config.yaml
vocab_size: 16753
hidden_act: "silu"
norm: "layernorm"
norm_place: "pre"
norm_eps: 1e-05
positions: "learned"
bias: "all"
tie_word_embeddings: false
beta1: 0.93
lr_head: 0.00591
warmup_steps: 200
decay_shape: "linear"
MLP neurons of a small language model. Each row is named by its layer, matrix (down: output weights) and neuron, and shows model dimensions 80-207. Each number is 128 + 32 x the weight over its row's rms, rounded and kept within 0 to 255.
After each neuron's rows, "fires before" lists the tokens most often just after its 100 highest values on Wikipedia text that the model never trained on.

L5.down106 [162 158 134 136  84  46 111 136  75 174 122 122 123 125 126 125 165 184  90 112 128 141 145 155 124 172 112  92 132  88  74 106 214  79 119 175 115 114  92 187 140 183 127 159 131 163 137  73 172 162 194  96 143  97 161 138 122 111  94 123 141 122 125 111 135 167 160  79 112 112 154  83 138 178  70 101 120 153 182 143  88  56 173 154 101 114 197 101 114 158 180 173 149 118 140  78  53 136 162  95 132 129 141  90  98  90 100 157  94  98 109 131  95 114 119 166 128 169 188 139 124 133  76 140 128 129 137 158]
fires before: " |\n", " |"

L5.down381 [ 95 150 141 150  58 187  89 131 159 129 121  94  92  88 140 114  56 169 132 182 208 143 139 100 124 139 186 144  86 172 121  93 181  86 171 168 154 160 100 137  85 109 106 126 120 165 115 136 117 101  93  97 179 101 147 139  89 180 118 149 109 103 171 175  70 139  84 168 163 145 143 108 169 139 156 123  84 133  83 124  85 100 164  58 121 113 147 156 157 139 129 157 157  57  91 125 153 162  84 176  96 127 169  56 122 124 161 130 139 104 102 160  98  96  68 107  96  91 144 141  93 104 188 135  89  96 134  76]
fires before: " |", ")\n"

L2.down422 [ 89 114 101 175 148 104 135 126 171 120 124 154 144 136 191  90 152 117 149  99 170  72 173 135 129 168 114 183 134  71 116 110 110 128 101 150 136 137 114 116 111 124 166 129 123 116 123 105 175 107 146 176  86  83 148 139 105 142 136 126 126 103 127 127 167 154  56 165 138  80 102 117 116 147 114 109 107  72 188 145  79 177  88  74  62 105 129 153 130  85 154  90  25 189 140  80 173  85 133 107 141 156 145 154  79 123 119 148 185 114 105 111 150  77 135  93 129 122  96 152  89 136 169 125 172 172 115 117]
fires before: ":", " |", "):"

L5.down672 [133 113 137 107 138 113  97 112  97  84 122 112  91 165 144  80  99 144 149 189 134 147 159 115 133 115 127 125 176 109 101  82 158 135 133 136 135 103 100 112 187 135 100 146 188 107 154 169 116 122  80 168 129  93  79  83 121 120 143 125 127 142 100  71 130 119 132 106 104 157 157 117 126  38 147 136  95 169 116 158 158 173 151 152 138 155 115  95 114 141   4 190 140  71 100 151 119 165 137 132 164 166 125 161 162 113 121 132 109 178  85 191  85  82 137 129 133 146 207 115 192 149 186  85 135 141 153  97]
fires before: " |", " ", "-", " —"

L5.down660 [ 84 134  76 118 129  94  83 148 150 158 110 102 126 142 157 150 138 111 138 108 135 121 169 112 114 125 121 179 147 172  77 212 100 147 146 104 167 130 150 169 138 130 133 134 129 135 126 141  95 159 178 157 105 173  81  88 150 112  50 158 169 106  55 137 107 114 132 190 159 170 169 141  75 125 158 141 104 195 157 205  78 112 106  66  94 134 110 158 150 119 134 177 202 114 139 142 103 140 124 132 154 106 162 156 183 129 140 148 119 117  96 197 106 200 122 171 113 129 166 150 110 144 119  24 126 172  76 140]
fires before: " |", " |\n", ":", " positions", " of"

L6.down185 [167 104 177 209 127 141 128  77 113 133  89  76 105 175  66 117 154 172 145 173 179 127 103 124 132 144 171 157 165 156 142 119 114 124 143 123 109 152 101  87 105 120 134  94 172 100 150 118 124 136  51  75  93 142 151 155 151 168 173  90 142 179 141  86  90  75  38 124 171 142 136 179 141  94 124  86 164 146 133  96 203 156 103 129 100 101 176 116 189 121  85 156  96 163 116 104  82 121 131  86 104 160 113 141 130 125 157 143 135 126 155 167 108  91 121  67 136 130 117 111 127 165 167 184  90 114  78 122]
fires before: " by", " ", " in", " on", ":", " |\n"

L5.down398 [121 128 154 130 130  81 110 130  87 136  95 129 127 159 155 103 133 135 115  80 141 135 111 182 154 121 116  84  87 150 178 102 145 102 116 131 220 125 114 135 123 154 127 158  88 148 131 128 108 105 158 141 184 141 175 138 147  86  74 145 133 148 147  96 121 212 107 107 109 142  94  58 150 110 125 101 118 157 151 111 148 119 179 110 110 122 158  73 123 116 118 122 179 118 120 100 116  93 129 112 174 194 104 158  95 121 116 146  74 140  51  72 125 152 130 138 126 132 149 141 148 146  94 137 142 158 134  74]
fires before: " ", " |", " Team", " Title", " NHL"

L5.down718 [107 104 132 177 119 174  98 111 130 141  99 148 106 155 138 142 139 150 128 113 108 133 147 107 159 120 107  95 138 151  98  70 143 123 184 179 100 121  87 140  95 103 168 105  74 162 166 173 152 136 100 146  98 122 106 122  74 151  80 110 145 107 129  96  55 177 115 107 121 106 113  63 161 137  69  64  94 118 147 158 107 149 115 151 137 102 114  70 139 111 141 124 129 204 103 148 209  93 164  90 107 123 166 159 121 116  99 109  86 138  50 131 105 122 162 115 181 115 112  83 143 124 170  67 113  59 156 197]
fires before: " |"

L6.down742 [ 75 158 178 137 145 115 135 179 117 133  90 160 149 112 164 157 109 173 181 142 111 121 143  97 131 119 150 164 145 134  65 133  94 149 164  97 142 137 146 139 153  87 131 122 100 127 181 114 195 170 113  91 139 109 158 100 114 153 135 104 119 109 151 151 101 127 163 155 137 207 174 144  47 159 131 154 176 129  58 111  66 100 117 117 134 193 146 137 133  91 226 143 156 152  98 171 173 124 127 138 152  98  89 172 133 119 145 116  97 122 180  94 159  96  90  72 127  90 117 111  96 131 104 174 113 124 135  74]
fires before: " |", " |\n", ";", " %"

L5.down222 [173 143 135 138 147 134 146 175 149 104 127  73  79 151 168 148 184 121 122 121  80 108  90  96 104  87 120 112 133 201 167 168 123 154 126 132 165 122 145 147 183 208 123 142 115 138 137 200  84 209  49  90  73 141 110  84 110 103 136 117  81  98 120 152  92  85 112 132 149 174 133 191  98 152 148 122 129 123 165 153 211 176 142  77 153  98 189 143 124 132 220 132 123  72 135 134 124 172  50 108 202  80 121 135 135 143 134 154 117  88 111 110 146 152 150  79 107 157 143 160  77 138 130 133 104 109  74 179]
fires before: " |", " |\n", ".", " been"

L7.down274 [136 104  86 138  98 115 176 137  98 138 116 145 139 123 132 111 121 138 146  97  90 152 109 137  60  97 176 106 147 137 122  92 111 109  99  79 126 155 114 117 143 190 121 161 115 184 185 168 129 126 162  50  99 148  71 201 137 139  98 164 126  85 136 127 130 118 149  88 131 116 114  93  70 133 126 148  73 153 153 134 125 117 135 129 117 134 126  85 208  94 119 110  89 114 133 110 134 161 128 145 130 147 129 119  68 122 126 137 183 197 193  69 110 161 113 111 191 112 114  90  94 156 176 121 130 141 146 143]
fires before: ",", "5", "2"

L6.down520 [ 84 121 125 144  75 159  87 106 164 177  74 158 145 142 134 180 161  65 109 144 117 166 139 118 134 134 152  79  84 179 160 111  75  83 103 138 159 130  98 109  91 110 164 153 122 162 179 107 168 112 140 168 104 147 101  69 161 136  85 141  94 145 138 141  47 147 134 122  72 138 186 156  77 153 146 148 151 156  96 158 168 124 109  66 110 107 108  42 138 151 145  61 139 121 147 161  94 104 138 145 107 119 142 173 129 142 108 129 103 168 148 136 141 151  50 161 159  52 144 177 154  76 113 108 149 133 155 105]
fires before: "==\n", " ==\n", "==\n\n", "===\n", " and"

L2.down255 [146 109 108 110 111  72  84  87 123  94 171 197 144  69 137 111 154  82 133  99 152 159 101 192 171 117  84 186 138 114 149 120 121 160 161 127 111 115 150 139 140  96 129 139 119 158 167  81 109 146  98 206 185 140  86 100 178 130 124  76 133 163 144 121 148 159 148 159 159 157 142 118 152 143 115 146 146 136 127 107 155 104 142 115 122 114 137 122 116 121 192  94  73  78 148 197  45 174  98 157  96 137 155 139 138 160  98 137 137 119 147 101 108 100 135 164 128  92 207 131  75 199 103 128  99 154 140 105]
fires before: ",", " |\n", ")"

L5.down285 [120 164 133  58 118 167 195 148 141 105 116 167 151 100 154 144 139 141 191 130 117  71 111 121 152 119 112 134 170 122 129 121  73 103 126 118 128 144  93 161  75 115 173 119 117  97 126 162 163 133 157 161 101  89 123 126 114 118 170 137 120 116 110  67 106 130 199 120 103  97 140 124 144 171 146 162 114 146  99 135  97 130 128 173 138  93 188 145 125 110  82  91  87 126 123 121 150 188 112 108 105  68 175  98  67 100 121 115 106 111  68 132  97  95 115 122 138 136 167 110 159 117  99 191  81  74 130 155]
fires before: ":", " |", " ", " –"

L5.down0 [ 86 204  99 115 114 145 148 105 136  64 125 171 167 129 117 175 127 154 125  87 175 118 154  90 119 126 113 165 111 169 126  86 130  96  97 144 156 115 129 180 161  99 134 128  96 133 152 111 116 108 102 101 133 119 103  87 110 137 110 105 139 108 110 116  78 124 126 165 137 174  94 155  99 190 196  91 143 116 150 131 175 128 112 174 116 108 115 127 132 120 126 145 150  76  95 142 133 125 190 119  75  85 141 121 156 128 114 155 102 140 147 149 124  82 166 148  96  79 160 137 194 117 163 112 115 110 125 128]
fires before: " |", "°N", "-", "\n"

L5.down437 [ 98 168 104 126  90 111 145 100 160 115 167 104 116 111 138  76  82 176 131 137  84  93 107  63 103 173 184 110 142 165  66 120  76 108 169  76 131 100 186 158 134 113 115 181 175 143 173 115 124 140 111 138 158 153 122 131 125 123 131 135 113 106 145 133 131 194 129 160 202 123  92 126 188 117 113 140 135 121 177 108 106 141 135 181 158  84 104 153 122 162 120 114 153  18 129 145 174 109 139 149 187 172  99 104 121 165 109 122 174 122 186 122 153 151 101 135 148 199 120 142 102 149 164 112  92 126 132  89]
fires before: " ", " |"

L2.down262 [117 187 139  83 118  98  87 102 102 176 129 100 113 123 129 144 109 148 101 179  95 116 194 140 116 155 134 156 167 105 107  95 157  97 100  87  98 136 117 155  95  51  93 151 103 132 141  89 127 108 107 156  81 125 130 159 116 199 126 144 129 153 108 142  97 131 149 110  75  88 128 128  98 138 120 127 176 113 139 152 132 171 156 137  95 112  92 133 140 155 162 103 102 119 124  71 106 171 125 141 160  91 126  84 137 173 164 123 132 143 156 157  87 123  45 103 195 171  69 175 114 138  97 129 133 156  62 142]
fires before: " a", " an", "born", ":", " ("

L2.down41 [166 158 124 100 139 138 107 107 144 106 164 133 202 113 114 151  94 139  88 159 167 177 141  55 144 166 117 122 142 137 123 123 155 140 149 171 190 186 116 113 131 156  71 103 138 117 154 159 123 169 121 162 136  93 100 148 171  87 185  91 180 137 123 122 139 149 101  85 114 113 129 146 117 108 146  94 130 142 127 144  85  91  99 150 178 137 171 106 162 167 187  95  84  89 132  69 142 138 160 137  98 126 185 124  81 105 187  99 121 137  72 106 127 102 133 114 210 146  63 135 171 128 123 144  61 109 145 129]
fires before: "-", " ", "==", "|", " Loss", "==="

L5.down462 [156 146 147 192  76 175 144 176 117  98  77 121 125 138  67  80 141  81 106 107 171 138 122 106  66  84  69 182 114 103 105 108 169  84  92  49 180 117 108  79 180  91  84 165 132 129 151 116 204 117 127 108 174 119 158 149 144 111  95 115 143 103  59 153  89 125 113 129 137 132  99 157 128  32 108 103 128 125 179 140  92 107 141  80 156 120 119 187  79 124 149 159 172  88 135 133 193 149 136 105 109 134  89 127 158 137 173 108 115 115  50 143 137 106 106 124  86 121  85 188 116 147 161 160 117 104 103 154]
fires before: " ", ",", ":", "."

L5.down355 [110 105 129 145 114 161 104 143 119 149  53 192  81 110 127 104 148 144 198 221  67 149 126 161 134 137 138 133 180  94 108  66 110 148 155 165  93 196 111 110  59 129 154  91  96 116 127 138 161  83  88 138 101 172 147 115 134 131 132  62  88 173 153 167  82  47  80 132 179  86  86 136 135 120 181 147 115 159 128 147 117 100  40 102 175 177 179 136 129 121 160 150  82 112 164 149 108  71 143 146 137 153 148 134 112 156 164  82  99 141 162 142 142 200 108  82 159  97 157  92 136  98  96 104 139 115  95 142]
fires before: " in", " by", " to", " on", ","

L2.down276 [142 126 162 115 174 117 108 124 142 139 162 207 154  91 156 117 125 126 103 180  99 160 120 151 155 121 103 255 136 105 126 126 138 145 135 150 134 116 145 151 153  96 112 142 106 108 127  97 115 113  95 145  80 106  96 109 155 139  97  92 135 122  86 129 163 111 150 135 114 200 102 184 148 141 132 111 102 125 148 106 141 112 138 137 170 135 172 116 136 118 155 109 133 103  99 144 116 131 122 128  84  92 103 118 142 199 148  99 133 132  99 142 138 166 154 110 155 141 117 133 145 113 130 148 114 164  95 155]
fires before: "==", "In", "===", "The"

L2.down612 [156 109 151 150 160 116 130 148 138  84 113  76  29 179 160 180 159 185 103  37 166 110 132 127 142  97  81 166 144 122 128 124 122  74  91 129 176 111  52 108  48  68 123 138  62 119 128 136 159 154 124  93 172 133 112 138  95 127  84 117 155 186  98  57 106 182 123 126 146 129  70  95 163  96  83 106 154 182 103 186 126 160  99 130 149 128 164 137 145 100  72 116 186 152 132  87  96 144 125 129 177 192  95 109 141 142 148 127 109 154 119 105 153 154  62 120  96 192 115 107 135 144 106 156 101 145  95  84]
fires before: "-", "=", "===", "=="

L6.down222 [111 167 107 138 131 138 105 123 132 149 138 119 123 183 118 167 136  79 167 163 160 102 129 151  87 108 140 188 153  90 179 144 134  92 143 105 148 164  87  94  98 117 152 167 163 140 144 119  85 151 119  72  78 110 125 210 149 141  94 166 158  74 148  79 165 153 181  59 136  61 116  98 121 179 131 136  64 125 143  88  71 127 153 145  80 139 123 144  93 106 147 112 115  72 126 115 110  81 129 186 127 108 181  90 169 105 166 147 117 182 164  94  89  98 110 153 149 162 139 148 152 134 125 153  90  85 135 127]
fires before: " that", " the", " \"", " a", ","

L2.down129 [ 88  95 102 133  98 163 144 119 137 151  89 142 159 132  91 119 146  96 152 160 131 125 154 110 175 155 144 186 173  93 162  73  68 117  97 126 152 154 117 189 146 135 126 125 124  94 147 139  70  80 153 158 141  93 103 128 135  87 113 109 105 179 166 117 137 119 147 130 150 156 113  97 146 138 163  65  91 140 155  91 110 128 154  88  97 158 122  90 167 163 142 148 152 153 139  96 161  74 118 199 101 142 133  89 100 110 168 139  85 175 162 178 117 195 115 111 198  87  52 135 137 114 156 163 113 163 135 133]
fires before: ",", " (", "back", " |\n"

L7.down211 [140 112 125 100  79 107 124 148 203 113 161 144 152 107 120 162 146 151 149 114 135 133 111 110 149 137 154  95 113 125 132 132 154 141 150 126 103 140  89 127 150 195  78 121 121 146 159 118 147 116 115 171  79 130 101 188 130 147 159  42 148 124 118 178 100 188 148 132 157 146 186  85 139 142 132 110 102  56 103 122 159  62 112 153 115  70 141 129 125 147 198  98  70 192  94 123 138 155 136  65 135 129 144 144  79 110 122  99  82 202 128  80 136 158 197 140 106 122  58 136 127 141 103 149  95 116 159 115]
fires before: " |", ",", " (", " as"

L5.down426 [ 99  97 144 154 119 113 135 137 145 166  70 153 154 157 125 138 202 110  77 146 139 131 111 104 103 166  92 204 124  82 152  79  65 155  80 147 134 169 127 112 108 131 153 128 112 148  84 150 172 128 101 170 103 133 104  61 127 185 124 107 113 134 128 115 137  97 159 105 129  68  95 133 112  49 156  95 119 175 118 170 133 116 210  85 175 143 102  91  84 164 119 163 145 151 148  68 139 165 147 138  90 115 143 148 105 145 121 110 116  85 124  91 201  98 137  75  61 157  91  93 164 102 143 164 120 140 136 167]
fires before: " |", " |\n"

L5.down636 [ 60 116 133 132 113 149 144 129 179 148 127 129 163 175  74 128 112 125 136 177 124 108 100  56 124 163 149 106 141 147  91 130  73  93 129 146 176 174 126 150 182 100 179  77 153 144 157 165 122 119 193  98 162 130 121 127 118  92 158 113 132 131 159 102  94 137  55 120 101 148  80 122 122 138 146 100 142 144 125 122 104 110 120 163 178 134 153 116 147 143  86  54 102 162 173 107 139 120 171 202 133 127 199 151 134 191 113  98 143 165 148 148  88 200 116  75 168  90 129  69 125 108 115  81 139 128 154 136]
fires before: "-", "===", "=="